{
  "n_layer": 12,
  "d_model": 224,
  "n_head": 4,
  "d_mlp": 896,
  "norm": "layernorm",
  "norm_place": "pre",
  "norm_eps": 1e-05,
  "parallel_block": true,
  "init_std_qkv": 0.0388,
  "lr": 0.00855,
  "grad_clip": 0.5,
  "decay_fraction": 0.656,
  "batch_tokens": 65536,
  "doc_mask": true,
  "steps": 7140
}
MLP neurons of a small language model. Each row is named by its layer, matrix (up: input weights; down: output weights) and neuron, and shows model dimensions 0-63. Each number is 128 + 32 x the weight over its row's rms, rounded and kept within 0 to 255.
After each neuron's rows, "fires in" lists the words (lower case) most often at its 100 highest values on Wikipedia text that the model never trained on.

L8.up620 [148 157 107 151 139 152 123  96  91 122 188 126  98  87 169 118 132 121 124 150 109  93 124 163 121  92 177 155 133 136 121 101 135 184 118 120  69 102 127 119 170 127  92 131 160 157  69  89  94 168 165 153 104 157 106  82 118 108  64 133 178 133 130 148]
L8.down620 [166 126 107 103 181 151  85 113 122 149 149 175 104  89 110 153  79  99 152  99  91 152  76  75 107  89 110 132 185 118  98 130 111 157 139 124 113 152 143 133 159 107 128  70 227 112 115 160 183 158 138 160 141 153  86 149 181 113 119  97 146 169 187 172]
fires in: "a", "an", "southern", "large", "small"

L8.up381 [138 114 159 166 117 160  87  73 132 169 113 167  85 126  93 131 132 121  95 151 149 128 102 136  96 117  62 149 116 143 153 109 160 153 159 126 115 141  74 177 158 215 115 142  91 109 121 102 174 148 117 128  90 120 164  83 125 152 121 118 116 121 154  71]
L8.down381 [123 116 104  79 126 127 148 161  91 137 157 116 130  77 130  84  90 143 124 101 151 169 159  84 145 107 128 168 128 151 148 174  48 116 120 104 208 115  56 123 122 143 103 141 138 165 106 134 158 113 140  79 140 144  77 161 174 100 120  67 151 136  93  72]
fires in: "a", "actress", "air", "association", "about"

L5.up428 [113 113 127 110  81 108 157 170  68 132 161 108 155 150  90 124 133 130 154 117 100 113 168  97 144 118 110 181 135 147  95 115 111 117  92  97 147 158 137 167 126 106 158 161 142 158 113  70 169 111 119 115 179 171 136  43 138 124 143 134 109 138 175 104]
L5.down428 [151  97 112 147 135 111 118 123 127 107 121  90 132  90 141 161 178 117 160 149  83 136 117 116  81 148 146  31 134 157 155 112 159 136 133 101 170 147 102 118 162 149  81 166 152 113 119 117 115 134 123 147 113  91  82 207 146 104  99 172 114 103 167 122]
fires in: "before", "became", "within", "because", "become", "prior"

L7.up124 [116 140 132 141 127 190 140 152 130 115 158 189 133 143  78 151 154 119 168  68  79  73 165  97 114 148 140 127 116 121  88 148 132  88 162 134  91 173 148 199  58 149 128  64 153 107  82 133 131  76 184  97 144 172 180  41 137 122 132 106 159  98 119 116]
L7.down124 [120 134 103 124 105 128  72 161  82 131 157 180 132 121 127 120 127 139 165 142  93  70 110 179 131 148 181  87 112 111 205  98 120 139 102 202 172  79  96 156 142 165 108 150 134 169 138 149 137 104 117  94 104  89 140 176 105 123 120 130 101 161 116 124]
fires in: "can", "than", "often", "on", "called", "to"

L4.up758 [124 148 129  67 144 122 121 143  87 126 169 108  89 121 148 148 149  65  17  99 151  91  92 192 134 173 133 137 128 146 149 142 114 182 133 111  94 100 137 114 107  93 155 116  93 143 139 139 142 133 106 202  98 139 123 112 174 122 135 137 164 138 137  73]
L4.down758 [120 135 130 148 131  86  91 110 171 175  85 106  96 159 172 134 157 101 111 125 110  90 128 141 128 130 118 205  86 168 124 142 138 132 120 129 113 126 144  58  90 170 144  96 155  85 119 164 174 100 169 119 118  75  97 115  74 103 107 190  96 125 169 145]
fires in: "film", "series", "https", "song", "school", "new"

L8.up362 [186 117 156 153 174 129 135 109 147  73 142 139 168 144  83 127 156 130 155 193 182 143 160 135 104 101 148 161 175 128 127  71 163 184 137  97 110 130 158 181 123 141 144 131 174  83 118 119 115 158 161 151 116 162 145 177  89 117 141 146 133 112 138 103]
L8.down362 [126 134 112 169 164  97 111  82 161 121 170 118 120 132 114 122 100 118 149  97 114 101 101  79 166  66 117 147 176 143 148 158 105 198 105 168  94 129 136 193  88 185 132 118 128 190 148 143 126  79 160  92 154 117  84  76 149 147 129  97 105 109 124 127]
fires in: "a", "career"

L5.up46 [ 98 149 141 118 150 127  90 110  74 110 148 124 120 106 102  95 170 137 108 116  85  46 170 128 140 150 128  87  73 178 145 105 146 159 161 134 151 119 172 180 150 141 133 181 102 126 119 152 173 153 170 169 152 188 141 175 105 151 145 108  87 134 161 144]
L5.down46 [ 73 129 109 178 158 153 155 135 151  91 106 129 104 137 197 122 172 166 177 153 121 105 125 117 124 189 108  77 111 126 104  73  75  99 130 169 154 126  82 151  94 146 153  87 135  87 145 148 175 147 132  93 134 110 149 131 165 130 100  57 175 136  74 160]
fires in: "along", "life", "different", "long", "alongside", "full"

L4.up382 [174 132 141 124 134 176  65 150 115  68 124 114  62 120 141  84 197 132 178  60 187  86 123 112 137 185 100 147 154  76  95 129  44 166 134 182 122 167  81 164  58 132 134 145 184 148  78 205 137 152 149  93 145 163 138 148 179 146 157  99 127 132 147  79]
L4.down382 [130 152 169  88 112 125  84 125 101  94 109 122 210 113 166 139  94 189 137 157  54 132  67  95  96 138 160 136 143 190 157 156 155 116 141 140 110 119 104  97 163  60 116  95 101 130 162 117 147 152  76 129 114 137 118  90  72 179 127 106 156 124 133  98]
fires in: "council", "can", "canadian", "however", "human", "total"

L4.up579 [174 129 127 113 123 130 140 156 106 156 104  96 107 160 160 112 163 142 110 111 166 107 152 142 161  86 147  99 126  99 131 140 132 134 147  69 155 111 130 188 141 107 148 112 152 164 118 138 173 147 174 174  66 152 146 143 110 108 144 126  69  86 160 115]
L4.down579 [ 63  81 146 135 146 195 175 159 104 157 125 135 206 142 120 111 121 102 107 103 133 144 115 106  76 203 130 133 157  35  89 146 157  82 123 140 135  79 136 110 108 136 111 154  96 197 152 119 124 126  94 144 152 148 120  51 148 125 119 142 110 121 104 100]
fires in: "when", "before", "from", "time"

L7.up246 [152 146  94 166 183 146 176 164 150 104 212 189 111  82 146 129 137 148  66 113 170  78  99 178 139 151 120 149 160 124 138 197 117  84 153 103  53 145 146 164 110 160 149 145 136 105 141 125 145 147 129 127  98 106 114 112 139 110 137 133 126 122  92 160]
L7.down246 [166 139 139 135 150 189 117 134 126  81 114  91 169 142 144  86 152 132 150  90 129 166 120 108 127  89 121 118 136  94  98 156 148 100 130 182 144 187 134 105 159  96  83 165 150  97 154 106  78 125 132  84  84 153 105 145 161 174 131 207 174 130 157 119]
fires in: "there", "where", "whom", "following"